{
  "intermediate_size": 768,
  "norm": "layernorm",
  "qk_norm": false,
  "tie_word_embeddings": false,
  "init_std_qkv": 0.0279,
  "init_std_down": 0.00226,
  "optimizer": "muon_variant",
  "max_grad_norm": 2.0,
  "decay_fraction": 0.866,
  "batch_tokens": [16384, 32768],
  "dataset": "wikipedia_en"
}
MLP neurons of a small language model. Each row is named by its layer, matrix (up: input weights; down: output weights) and neuron, and shows model dimensions 48-111. Each number is 50 + 12 x the weight over its row's rms, rounded and kept within 0 to 99.
Before each neuron's rows, "fires on" lists the tokens most often at its 100 highest values on Wikipedia text that the model never trained on.

fires on: " C", " Gr", " c", " who", " R"
L14.up340:62 31 42 32 48 35 53 40 61 51 48 58 46 46 56 45 62 54 38 67 50 53 19 66 60 39 43 39 47 65 18 52 40 42 46 66 64 40 51 63 39 44 65 44 27 55 34 76 59 54 73 46 42 75 36 39 56 59 58 45 59 49 66 51
L14.down340:68 68 42 46 57 57 46 34 43 55 59 46 42 53 42 39 41 58 61 62 50 52 56 46 48 64 51 45 28 55 65 57 48 59 59 48 60 52 46 76 27 52 57 62 51 42 51 53 55 79 46 48 43 53 39 51 42 53 59 53 57 57 63 35

fires on: " in", " d", " I", " Ag", "at"
L11.up618:39 62 61 65 32 34 40 56 40 41 73 56 45 60 52 93 47 46 54 59 75 58 39 40 50 56 62 52 56 75 62 44 80 66 37 68 48 53 32 45 44 39 32 50 44 48 51 41 42 26 46 36 58 62 64 37 66 55 52 57 37 25 51 29
L11.down618:30 59 63 56 23 43 39 51 46 53 60 54 42 47 54 82 65 52 23 60 71 57 29 53 52 44 45 60 59 48 30 25 41 45 52 49 60 35 34 48 47 37 57 37 32 40 40 33 40 43 59 48 57 49 41 53 40 43 51 57 46 39 58 42

fires on: "d", "-", "on", "r", "h", "b"
L6.up570:63 59 61 72 79 44 71 66 52 49 50 63 54 58 40 57 34 60 68 64 35 56 45 38 35 58 61 62 43 53 48 53 52 54 74 54 66 54 56 26 60 39 28 52 54 45 53 64 38 54 71 19 69 63 66 30 65 47 64 39 39 54 58 38
L6.down570:60 27 44 70 57 29 35 37 52 64 42 59 53 36 44 55 56 60 62 45 59 47 56 36 52 50 57 59 61 58 45 52 70 58 59 43 57 38 38 71 55 47 20 52 63 43 42 54 49 79 19 71 77 43 59 61 35 43 55 39 65 62 44 58

fires on: " of", " and", " under", " with", " &"
L9.up403:45 54 63 64 67 54 57 71 57 40 44 40 49 60 49 50 35 62 51 63 47 68 51 46 38 53 66 40 40 32 55 88 52 66 94 52 49 64 55 48 42 56 52 32 49 46 55 69 58 59 42 46 34 65 41 59 59 36 61 64 65 17 72 53
L9.down403:53 47 50 49 64 56 33 61 15 56 28 38 54 47 41 65 49 55 60 48 63 38 57 46 61 62 61 50 52 38 70 46 48 61 66 49 51 59 37 52 52 51 47 68 42 50 49 47 59 74 51 55 33 43 52 68 61 54 42 71 51 53 39 64

fires on: ".", ".\n\n"
L6.up766:25 47 59 32 46 56 44 61 61 52 39 68 47 56 39 58 55 39 64 70 52 39 55 62 61 58 47 54 44 38 51 35 57 35 52 40 56 40 50 52 55 74 36 61 70 86 46 26 48 58 57 60 39 68 73 67 53 35 68 32 30 43 50 28
L6.down766:41 57 63 47 53 57 56 62 54 40 53 59 36 59 61 54 68 70 40 48 60 36 42 39 54 56 28 48 30 53 35 67 51 49 47 32 56 39 49 30 44 64 50 41 60 39 54 28 61 43 53 47 49 66 51 69 49 27 62 44 40 46 43 45

fires on: ",", "),"
L10.up30:36 34 36 37 22 56 48 70 59 45 41 63 48 60 58 34 54 49 57 45 26 45 68 40 66 54 51 58 51 39 71 59 40 44 29 43 45 53 39 45 57 56 75 53 66 31 47 63 48 41 56 52 14 50 74 51 39 40 53 48 45 66 47 43
L10.down30:51 54 33 33 60 36 48 47 44 50 37 50 67 55 36 53 58 51 43 52 64 51 24 59 38 21 50 52 37 53 49 32 38 47 72 61 41 42 64 58 13 33 56 50 27 69 53 37 57 53 53 33 72 37 48 52 63 68 41 46 44 45 65 60

fires on: " "
L15.up535:50 59 57 59 52 43 57 31 62 34 52 52 47 32 36 66 68 63 61 39 62 58 58 58 69 23 28 54 57 24 56 48 31 44 63 64 50 33 59 47 60 60 54 64 32 54 46 35 41 48 50 49 46 47 68 49 38 27 49 52 66 45 51 52
L15.down535:46 36 75 43 56 42 40 45 57 41 52 41 50 45 52 56 53 48 22 47 44 36 59 69 45 41 33 55 76 57 47 36 56 64 76 54 59 62 54 60 43 43 68 70 57 59 51 51 45 70 51 51 55 34 40 40 67 45 47 51 93 56 47 51

fires on: "a", " M", " P", " Miss", "ak"
L12.up621:55 51 39 52 25 41 46 47 55 39 47 36 55 39 52 51 49 43 82 56 38 39 57 36 48 59 32 57 48 52 65 71 57 47 36 47 79 71 68 50 24 59 36 44 54 29 50 47 59 35 57 47 39 47 60 62 46 53 48 58 52 29 52 41
L12.down621:36 39 68 36 56 58 45 45 56 67 49 52 41 37 51 53 32 31 41 61 43 52 54 31 43 32 61 66 58 39 22 56 50 51 52 47 64 38 47 45 45 42 45 51 58 43 43 55 44 53 40 67 55 34 42 66 40 68 65 47 68 51 65 54

fires on: " acc", " w", " was", " met"
L15.up472:67 50 50 47 40 52 57 46 32 52 38 57 50 44 72 35 43 55 39 52 76 61 51 40 73 33 66 67 54 59 52 61 53 59 22 61 48 53 44 41 54 40 51 56 52 57 57 48 63 42 53 61 26 58 30 38 53 50 65 43 64 37 57 54
L15.down472:38 46 38 36 62 50 48 48 62 54 55 36 50 44 63 55 50 61 64 54 16 51 59 54 43 61 52 35 28 40 61 50 42 54 55 56 75 47 51 57 57 65 41 40 50 63 51 55 54 55 42 73 52 50 69 65 30 42 30 78 55 29 43 60

fires on: " ", "e", "u", " G", "i", " J"
L15.up297:56 56 57 15 66 58 56 54 50 35 46 45 41 46 26 65 37 61 49 32 70 45 60 54 61 42 24 54 50 43 38 53 11 47 59 47 67 62 56 19 41 50 41 53 48 41 55 52 63 52 50 48 27 50 67 43 40 18 49 55 70 42 36 62
L15.down297:51 44 66 64 51 57 56 43 24 54 46 58 63 62 45 57 51 47 56 51 42 41 34 27 41 54 49 74 43 42 39 59 17 69 55 31 59 35 59 32 48 52 62 47 63 48 50 48 50 64 35 40 59 43 66 64 43 63 47 32 69 47 81 60

fires on: ".", " However", "==\n", " however", "\"."
L3.up613:56 50 61 58 50 58 46 78 51 58 64 34 53 52 36 43 35 33 56 49 50 45 57 40 58 41 49 33 65 66 58 36 41 32 47 47 46 42 44 46 53 43 30 58 65 52 56 47 30 49 51 43 29 54 67 62 58 43 57 36 46 45 59 40
L3.down613:46 54 59 53 61 52 49 39 43 58 56 59 34 46 42 43 49 44 68 55 62 34 34 43 57 60 38 79 25 30 62 51 56 58 39 38 79 33 37 49 29 50 52 35 38 48 48 42 27 59 56 43 55 54 52 64 65 47 45 59 49 49 29 53

fires on: " an", " met", " An"
L16.up82:73 31 46 45 53 54 51 46 66 34 76 58 45 50 74 21 49 65 43 52 50 60 31 27 44 39 58 43 60 53 69 57 49 56 34 51 45 59 37 45 53 53 49 56 42 64 64 37 42 45 57 53 20 58 58 46 32 56 48 46 85 40 47 61
L16.down82:51 44 49 44 41 55 52 49 58 52 63 38 59 41 32 33 50 47 45 58 41 61 74 39 36 35 47 48 29 49 42 54 52 38 48 56 25 37 44 72 43 51 53 36 68 63 44 55 51 40 58 68 51 72 76 33 57 36 53 48 64 61 61 52

fires on: " t", " T", "T"
L15.up744:28 45 48 39 53 63 32 35 48 45 57 56 39 60 76 45 58 53 52 60 42 34 56 60 45 41 77 51 35 75 54 40 50 54 53 36 34 53 40 62 33 48 75 59 67 49 57 51 36 60 31 62 73 68 58 46 50 59 53 65 18 52 56 52
L15.down744:48 50 61 53 50 41 41 39 44 55 32 51 59 56 52 69 61 35 56 55 37 48 49 53 53 48 37 61 55 47 55 56 37 49 57 47 42 45 47 42 33 32 44 41 38 24 71 41 64 53 69 38 48 48 69 53 69 52 50 40 56 65 32 29

fires on: "r", " br", " gr", " Tr", "gr", " tr"
L12.up153:43 54 23 29 57 64 65 48 50 35 60 47 58 75 42 44 13 61 53 50 47 47 61 32 44 51 57 17 56 59 24 59 51 43 48 85 50 49 60 55 51 52 51 57 55 74 56 52 43 51 34 53 40 52 39 46 66 66 68 40 56 54 39 54
L12.down153:25 37 17 50 65 53 82 63 67 53 63 49 58 53 41 25 46 76 35 51 53 55 66 37 58 40 63 23 57 45 30 33 46 43 56 65 48 53 49 57 32 44 47 78 44 76 48 62 34 49 44 46 30 35 50 48 43 65 65 55 56 43 29 38

fires on: " T", " t", " L"
L9.up100:43 45 43 31 53 41 34 50 59 40 59 57 52 53 54 38 44 64 44 42 48 45 46 59 55 46 50 40 66 71 43 68 62 26 40 57 35 43 55 59 41 61 51 62 53 38 76 68 59 53 52 46 59 37 47 54 55 53 64 48 26 53 77 47
L9.down100:35 41 67 50 40 52 53 65 56 52 49 55 44 63 51 36 51 42 76 44 35 52 53 38 67 77 42 49 55 40 57 56 54 60 33 52 44 52 64 57 41 44 44 27 63 48 52 47 48 45 61 52 58 50 64 51 54 48 43 39 35 60 50 42

fires on: " No", "al", "ional", "uc", "ual", "-"
L6.up369:43 54 51 41 58 50 69 58 59 44 44 46 56 52 51 24 57 51 52 52 54 37 54 38 59 61 71 51 60 25 41 50 44 44 49 36 68 42 44 40 44 50 39 59 32 72 66 59 46 37 43 56 54 22 73 37 52 74 69 69 45 67 60 77
L6.down369:49 42 29 32 81 49 46 30 52 60 64 24 31 40 60 39 42 36 74 39 48 35 46 78 73 39 57 47 62 47 57 69 55 52 62 42 53 26 45 55 68 27 53 47 54 43 67 40 60 44 56 52 47 45 52 39 30 53 52 35 31 53 68 70

fires on: "G", " g", " G", "g", " F"
L12.up388:14 59 32 41 64 52 53 39 48 54 65 48 41 62 54 45 62 76 60 58 55 37 32 45 60 44 60 47 54 48 71 48 32 46 40 37 46 63 46 57 57 45 73 51 47 55 50 52 41 47 65 45 27 43 48 65 36 61 67 47 54 50 46 53
L12.down388:36 49 54 43 51 43 64 42 35 61 67 58 40 64 33 61 64 60 43 37 45 45 60 46 60 53 46 31 46 37 78 48 54 41 52 57 54 76 50 42 25 54 46 53 51 60 75 66 63 65 52 53 44 74 46 41 41 23 52 59 57 55 51 44

fires on: "n", "d", "ene", "ind", "re", "ath"
L4.up564:49 32 50 68 60 62 61 55 53 64 53 60 45 49 45 34 63 60 39 32 33 54 74 46 59 33 39 58 55 34 57 71 56 43 51 74 53 44 45 45 36 53 37 78 47 66 48 52 42 45 30 34 41 70 34 44 76 42 42 30 61 43 45 25
L4.down564:76 45 38 27 63 48 71 47 50 35 65 44 48 61 76 43 23 80 55 49 47 63 40 46 63 71 37 57 38 28 46 46 47 48 74 49 49 40 50 46 24 53 64 45 39 59 34 61 50 36 27 57 56 52 48 33 68 32 64 45 30 56 47 24

fires on: " K", " War", " F", " En", " G", " Har"
L13.up338:31 44 59 51 45 60 70 40 34 65 68 50 44 60 54 53 64 57 65 48 37 35 23 45 55 39 47 41 54 44 52 33 43 49 29 59 36 61 50 43 56 46 48 54 50 57 60 53 59 32 44 35 61 54 46 37 40 51 73 55 47 82 48 57
L13.down338:47 75 59 59 37 56 44 51 56 62 58 25 61 44 30 46 54 55 32 46 68 44 44 60 66 59 56 73 66 50 55 31 56 30 49 60 57 50 39 49 56 36 49 45 60 48 61 69 41 61 55 62 35 36 51 50 54 49 57 38 65 00 42 53

fires on: "s", " a", " three", "ies", "end"
L3.up240:57 52 56 55 39 52 32 42 38 52 57 24 60 41 31 66 30 50 69 48 56 66 59 25 69 36 55 66 29 47 64 38 28 38 47 40 57 41 52 58 47 52 45 21 50 54 36 50 48 35 43 70 46 56 38 47 70 56 63 55 51 61 53 60
L3.down240:40 68 46 52 63 71 46 40 45 43 42 62 52 47 56 38 48 54 47 43 48 39 54 31 50 30 50 33 65 58 60 58 47 67 42 59 64 51 55 72 41 39 44 46 41 34 37 34 64 49 69 69 55 40 31 65 50 58 33 61 47 64 42 45

fires on: " d", " was", "s", "ime"
L12.up188:72 44 54 52 39 63 45 42 38 62 47 58 34 31 46 39 54 38 26 46 57 55 44 23 49 52 50 49 55 73 58 61 71 73 48 42 66 53 46 22 49 57 52 54 27 46 62 43 40 42 34 38 49 71 53 44 24 50 48 68 49 53 81 51
L12.down188:51 32 48 53 52 62 59 35 56 58 48 47 43 50 68 47 58 42 31 72 42 51 50 57 30 70 31 55 43 54 44 46 61 36 28 30 58 46 32 61 59 43 46 41 42 53 69 68 63 27 46 49 42 49 48 65 50 59 52 69 33 34 54 56

fires on: ".\n\n", ".", "|"
L3.up4:37 45 68 39 61 47 41 73 69 50 40 56 62 53 48 72 42 39 49 66 45 38 42 41 49 63 46 55 50 60 67 48 61 45 23 41 51 59 37 60 53 63 55 51 61 64 39 41 38 39 73 58 52 73 74 61 37 49 40 37 36 64 38 25
L3.down4:51 56 65 62 41 52 38 39 37 19 59 58 32 36 45 43 48 38 75 34 46 45 65 58 54 54 57 59 53 48 60 48 48 47 52 30 55 41 26 59 72 43 39 54 46 57 38 62 51 49 71 34 46 64 61 47 61 34 44 49 52 50 37 49

fires on: " Sp", "if", " sc", " sp", "'", " Total"
L6.up147:66 52 58 41 45 45 20 61 75 49 47 48 55 33 49 35 60 64 27 49 53 48 50 60 36 43 40 49 69 57 51 22 46 42 58 60 34 41 62 67 52 49 36 53 36 20 57 34 50 65 62 44 48 56 76 46 50 70 55 55 58 68 61 58
L6.down147:63 35 52 46 56 43 45 54 49 30 56 50 34 44 77 47 49 53 55 48 47 40 59 37 41 45 70 53 43 50 39 43 56 71 58 63 41 57 51 38 60 35 41 52 38 57 50 51 54 60 51 26 68 43 60 46 42 56 64 32 55 40 52 39

fires on: ",", " of", " ("
L4.up365:67 45 43 41 22 52 54 63 64 41 39 60 43 67 60 61 46 42 53 49 55 43 59 38 47 46 59 34 39 68 67 54 40 51 33 72 59 57 45 41 59 47 69 48 43 40 23 51 38 55 63 56 55 49 57 36 30 59 69 63 59 53 60 51
L4.down365:47 57 50 46 88 35 56 42 51 53 68 84 52 63 53 62 56 45 41 43 51 40 54 56 57 52 58 46 58 45 30 25 52 50 55 59 63 51 54 65 27 49 45 36 60 54 56 34 70 57 56 63 38 38 34 19 36 65 42 60 19 44 41 46

fires on: " Br", "'", "r", " bro", " br"
L16.up471:59 67 33 35 27 26 49 33 42 61 44 32 45 38 34 43 60 57 36 55 48 47 59 46 31 57 46 39 51 38 36 67 40 46 27 50 50 50 48 66 53 71 64 41 49 37 34 56 55 52 47 66 61 56 57 54 83 59 62 64 49 49 31 47
L16.down471:42 35 61 65 48 75 56 49 62 50 47 46 51 40 58 43 47 54 53 69 44 52 44 52 67 84 31 31 48 58 55 51 53 63 54 45 44 80 44 34 40 44 53 54 56 71 56 27 60 55 39 67 52 45 48 45 26 25 41 42 59 45 59 38

fires on: " D", "-d", " Netherlands"
L10.up224:63 43 75 49 49 63 55 59 67 50 62 57 51 49 61 32 33 54 43 40 50 44 55 43 30 44 51 24 63 58 62 44 33 36 41 39 39 42 56 44 69 37 52 51 53 82 48 47 46 53 49 44 58 54 45 45 47 41 56 57 31 57 72 36
L10.down224:76 52 34 48 41 68 45 61 39 52 59 51 62 58 53 54 53 54 43 55 55 48 59 37 67 43 40 52 76 49 56 31 53 35 28 40 30 51 54 65 55 51 60 41 48 71 60 26 59 58 46 38 35 54 61 49 45 70 50 86 35 45 50 34

fires on: "r", "h", "le", "ole", "adel"
L16.up635:61 21 53 38 70 48 63 55 64 57 61 58 67 42 53 58 42 75 61 51 50 39 40 23 41 47 44 44 56 62 50 66 43 53 65 48 73 57 40 39 42 69 33 27 72 32 62 54 54 69 46 45 53 65 63 59 45 53 64 44 53 39 49 63
L16.down635:67 27 46 42 50 28 25 54 64 65 43 65 60 42 31 57 48 57 58 40 29 60 43 36 50 50 58 55 51 70 43 63 47 47 53 62 37 37 31 40 35 51 62 63 71 58 57 63 38 43 51 40 57 56 70 75 55 68 50 53 66 41 48 33

fires on: " a", " y", "n", " of", "ind", " to"
L3.up426:34 42 59 62 65 26 47 55 73 57 34 56 56 58 60 60 57 53 49 41 43 42 38 60 44 50 36 72 59 56 51 70 50 71 68 64 53 59 53 53 34 47 38 55 36 55 49 64 33 46 51 40 59 45 42 32 64 49 50 46 60 26 40 36
L3.down426:49 40 56 61 39 47 62 46 55 59 44 44 26 62 73 49 54 30 47 61 44 38 34 58 64 43 71 36 46 42 44 64 33 62 62 51 50 36 34 42 62 52 42 49 48 38 45 50 54 42 48 59 39 45 64 48 50 43 44 46 48 49 33 47

fires on: " t", " T", "ace"
L9.up587:35 42 39 58 30 67 54 30 54 79 48 43 37 57 49 38 56 49 27 54 56 61 57 63 71 52 59 62 28 81 58 77 59 49 39 58 32 58 57 59 46 44 57 59 65 46 69 54 39 48 45 48 51 49 37 35 64 69 42 50 30 35 66 19
L9.down587:38 46 48 40 50 52 47 66 53 58 23 39 71 47 65 32 63 54 59 63 53 39 48 68 51 54 60 49 40 58 34 21 36 53 41 52 40 30 50 49 45 39 46 64 52 36 44 63 72 47 59 53 35 40 46 41 62 71 37 38 28 48 48 52

fires on: ".", ".\n\n", ".\n", "\n"
L4.up343:43 44 48 59 40 74 42 58 56 46 46 54 56 43 42 73 55 43 50 51 50 43 46 41 53 70 46 44 30 51 60 50 79 52 59 50 54 37 47 55 53 48 35 53 75 67 34 18 39 31 48 58 58 92 59 61 46 42 56 29 41 55 44 39
L4.down343:37 53 69 44 67 47 52 52 41 33 55 56 36 52 60 52 76 47 75 35 48 26 63 40 60 72 39 63 49 44 45 51 51 51 50 51 66 41 34 38 73 58 55 65 51 43 36 53 43 50 58 46 63 53 54 38 43 48 57 38 51 30 35 46

fires on: " and", " &", " or", " but"
L11.up420:49 47 49 54 59 55 49 57 62 41 57 53 43 39 79 29 42 53 45 45 58 73 46 66 66 61 42 54 55 41 76 73 55 41 65 49 68 52 49 67 36 36 48 40 35 47 54 36 59 47 48 50 36 79 30 50 48 52 56 59 58 58 60 66
L11.down420:38 59 42 58 38 43 32 38 52 69 55 44 48 57 43 59 38 50 47 61 50 34 39 52 29 53 54 48 58 52 59 43 66 13 54 56 66 47 74 46 55 61 42 71 68 51 44 25 47 51 48 42 60 40 19 63 45 35 40 40 34 51 33 76

fires on: ".\n\n", ".", "==", "==="
L4.up455:44 50 65 37 45 54 39 59 61 23 30 57 34 46 60 64 39 41 53 50 51 39 51 49 54 58 55 49 69 60 53 61 66 56 30 17 45 63 54 63 41 48 50 66 78 62 37 43 46 66 60 47 43 70 65 64 34 34 61 26 37 54 31 40
L4.down455:41 56 64 35 42 59 54 56 47 35 45 63 33 40 44 51 39 37 44 41 51 55 75 46 34 55 64 38 42 46 35 44 31 62 41 29 35 47 27 45 62 53 54 55 57 61 46 54 43 50 38 57 49 77 46 44 44 40 51 37 54 61 38 47

fires on: ".", ".\n\n", "==="
L7.up434:33 65 67 44 44 41 57 68 66 27 37 56 42 46 49 74 54 44 53 44 45 68 60 56 56 61 40 41 44 57 53 44 41 49 34 37 64 33 53 49 30 41 45 55 71 73 44 44 66 42 48 60 38 69 61 31 37 41 47 43 33 43 39 26
L7.down434:34 60 74 49 59 51 58 61 30 62 41 52 46 42 26 60 56 42 44 45 49 48 75 45 57 58 56 49 64 56 53 53 50 50 55 52 53 55 34 45 48 52 50 60 60 51 40 36 68 38 44 36 47 71 55 50 38 59 53 51 69 35 62 51

fires on: " d", "-", "ore"
L13.up677:81 43 43 61 55 50 31 48 46 43 60 61 38 44 56 68 37 39 40 55 57 41 63 39 55 73 47 34 52 68 34 51 70 53 23 69 53 54 46 42 58 57 46 48 35 33 39 32 35 25 41 68 39 55 60 65 47 51 63 61 53 64 56 40
L13.down677:48 50 47 60 45 53 39 31 56 54 47 61 67 37 65 58 57 32 66 50 42 57 46 55 54 63 63 42 46 23 49 47 51 48 71 20 49 34 57 45 66 62 37 34 37 45 43 37 50 29 57 45 40 53 43 80 73 46 54 80 36 31 38 36

fires on: "h", " c", " C", " ch", " n", " Ch"
L14.up586:78 39 55 26 68 47 36 55 47 44 41 65 32 48 73 61 49 60 47 62 39 38 55 36 44 40 48 59 57 64 31 66 50 57 48 46 75 55 60 54 40 49 71 45 43 59 31 52 47 41 62 40 27 58 19 54 49 42 58 45 33 44 59 44
L14.down586:62 53 28 51 61 45 49 51 49 51 66 57 32 49 41 42 40 64 49 56 46 56 62 77 40 43 57 54 55 30 42 52 37 42 34 48 47 60 55 52 31 67 31 45 54 54 50 44 43 88 46 49 55 55 63 36 61 53 44 52 51 73 32 57

fires on: " m", "-", " \"", " br", " tr"
L12.up508:41 51 44 63 69 55 61 59 55 48 39 54 51 46 38 30 24 63 62 46 53 50 35 63 54 47 60 31 42 42 28 54 45 49 42 65 57 47 63 72 41 45 75 46 41 69 58 39 34 59 49 39 64 53 65 51 65 31 70 47 54 69 64 39
L12.down508:60 38 48 47 45 43 45 44 64 44 39 41 49 38 72 38 37 32 37 50 49 47 52 37 66 52 49 45 56 71 50 65 32 47 53 66 62 50 31 55 52 41 58 43 34 32 53 57 62 47 32 43 56 57 45 67 56 60 44 41 60 26 39 59

fires on: " Br", "r", "ster", " School", " College"
L14.up651:52 63 51 27 27 47 62 31 49 46 57 31 46 58 51 48 49 52 51 57 47 50 34 39 34 41 35 48 58 57 25 70 43 58 42 63 40 53 49 52 33 36 48 41 50 59 34 63 58 32 55 63 37 38 64 49 54 51 47 45 49 50 39 36
L14.down651:24 58 47 48 48 52 62 66 55 63 33 37 56 58 44 63 39 44 37 52 29 37 45 64 85 60 27 38 59 35 37 45 77 27 47 47 68 55 34 40 48 45 38 75 57 57 61 44 52 71 37 59 46 63 63 65 62 75 53 53 49 43 40 46

fires on: " d", ".", " wh", "d", " th"
L9.up133:53 50 45 52 37 52 39 71 55 51 67 63 47 22 53 75 60 45 51 55 57 18 48 43 64 59 63 57 64 60 47 64 29 55 23 47 52 66 60 46 66 57 49 63 45 56 45 33 61 28 46 22 31 52 62 66 41 35 51 58 61 60 53 39
L9.down133:68 64 53 47 61 70 33 47 60 59 72 51 32 44 53 63 45 12 34 54 63 39 35 36 70 61 55 63 65 39 51 48 55 69 58 44 56 59 33 42 53 45 34 37 55 45 58 43 61 46 46 43 58 51 49 61 42 34 52 53 58 51 41 54

fires on: " (", " S", " ", " G", " F"
L13.up518:34 51 53 57 47 55 62 55 62 33 68 42 49 51 43 61 39 58 61 46 59 40 37 48 65 41 37 35 64 62 39 60 32 58 31 33 33 46 57 59 53 58 65 51 50 48 55 51 49 41 63 37 61 30 32 40 37 57 76 39 67 55 36 47
L13.down518:63 54 42 36 47 55 37 59 40 56 39 61 71 59 45 32 57 65 49 59 62 76 44 35 47 62 44 53 45 43 78 52 55 47 54 38 45 49 35 34 55 50 32 67 64 61 34 65 67 44 77 52 71 52 65 80 44 60 31 45 52 49 53 40

fires on: " T", " N", " Y", "le", " t", "n"
L13.up9:36 50 73 74 58 68 45 28 57 76 54 51 80 47 58 62 41 45 49 50 53 51 73 65 66 59 54 33 67 65 44 45 44 36 49 32 39 44 58 56 30 29 75 62 56 46 76 53 55 42 75 32 42 53 44 52 39 67 75 31 28 28 45 52
L13.down9:40 45 56 50 48 38 55 56 51 38 34 30 65 47 68 45 51 48 49 64 54 46 34 59 41 60 56 48 75 69 47 32 43 36 49 67 42 42 52 45 51 72 47 46 62 48 53 39 44 56 58 41 35 54 43 55 41 51 51 49 21 46 42 66

fires on: " "
L13.up474:53 57 50 64 70 42 53 41 60 69 48 54 53 55 39 34 74 60 57 43 61 60 38 51 63 45 46 52 44 43 52 45 46 47 64 59 45 35 53 41 43 57 51 51 43 50 38 63 49 30 39 57 28 43 49 55 50 30 56 63 60 46 56 54
L13.down474:50 45 59 60 59 58 40 60 69 35 48 49 44 61 62 56 73 56 58 62 33 37 50 35 37 24 30 67 46 50 69 44 47 50 53 63 28 43 60 55 36 56 69 42 47 41 55 55 61 72 54 56 43 34 57 47 26 33 58 42 61 64 35 63

fires on: " L", ")", "ill", "an", "ear"
L9.up317:38 52 57 19 26 57 54 33 50 57 50 80 40 41 40 27 48 61 52 48 56 46 55 58 58 55 62 74 43 71 47 79 59 30 53 61 54 39 53 53 36 49 43 54 59 61 41 69 54 51 49 32 64 70 27 47 54 41 73 40 37 52 12 48
L9.down317:31 89 79 31 44 40 46 39 46 44 56 43 48 60 56 47 61 51 57 40 37 43 60 39 65 47 43 53 62 50 37 39 56 65 38 47 40 68 35 62 34 74 51 48 70 79 43 49 43 73 33 44 70 44 52 45 51 55 51 55 54 63 35 64

fires on: " to", " by", " and", "-", ",", " without"
L12.up329:48 57 54 64 40 35 52 31 48 27 57 58 41 45 45 42 58 31 22 65 54 44 67 42 60 42 44 39 42 67 61 66 41 51 35 46 51 50 63 40 64 39 55 53 31 60 68 28 28 27 43 40 63 46 73 65 39 42 54 51 60 37 67 37
L12.down329:50 21 50 67 57 46 64 45 49 67 59 33 59 58 50 41 57 51 40 31 64 49 58 58 59 48 48 45 60 50 48 52 34 50 60 45 52 35 57 42 77 38 60 46 45 45 91 62 21 36 77 54 45 56 46 52 52 60 54 30 50 56 47 40

fires on: ".", ".\n\n", ".\n"
L3.up365:31 47 46 44 58 49 61 75 57 37 32 61 59 37 51 62 40 60 42 50 33 63 51 35 72 67 35 65 43 48 64 39 54 50 38 35 63 49 47 51 60 52 48 43 72 62 26 41 49 47 48 51 23 64 58 58 47 54 68 15 27 37 32 27
L3.down365:43 50 64 54 39 50 46 37 55 30 40 57 31 64 47 51 54 54 55 35 58 31 47 65 52 80 53 22 58 44 35 43 62 48 46 60 37 41 44 57 58 53 46 41 51 47 44 44 54 61 42 56 63 51 65 47 61 36 66 48 41 54 32 49

fires on: " T", "T", " cr", " t", "t"
L14.up48:43 39 59 40 49 56 56 55 42 34 75 45 59 54 55 47 40 61 34 56 60 66 62 62 67 54 50 43 47 70 29 54 47 50 54 57 30 74 55 62 33 24 49 63 46 48 61 65 51 42 76 50 54 65 58 47 54 44 45 51 25 59 51 53
L14.down48:71 54 49 66 51 56 58 54 42 48 46 55 72 46 48 53 44 62 65 33 47 60 45 62 67 47 47 59 44 39 47 63 38 63 59 43 13 49 65 43 60 56 66 40 54 38 49 48 38 47 38 40 58 40 61 53 46 62 57 67 35 56 47 50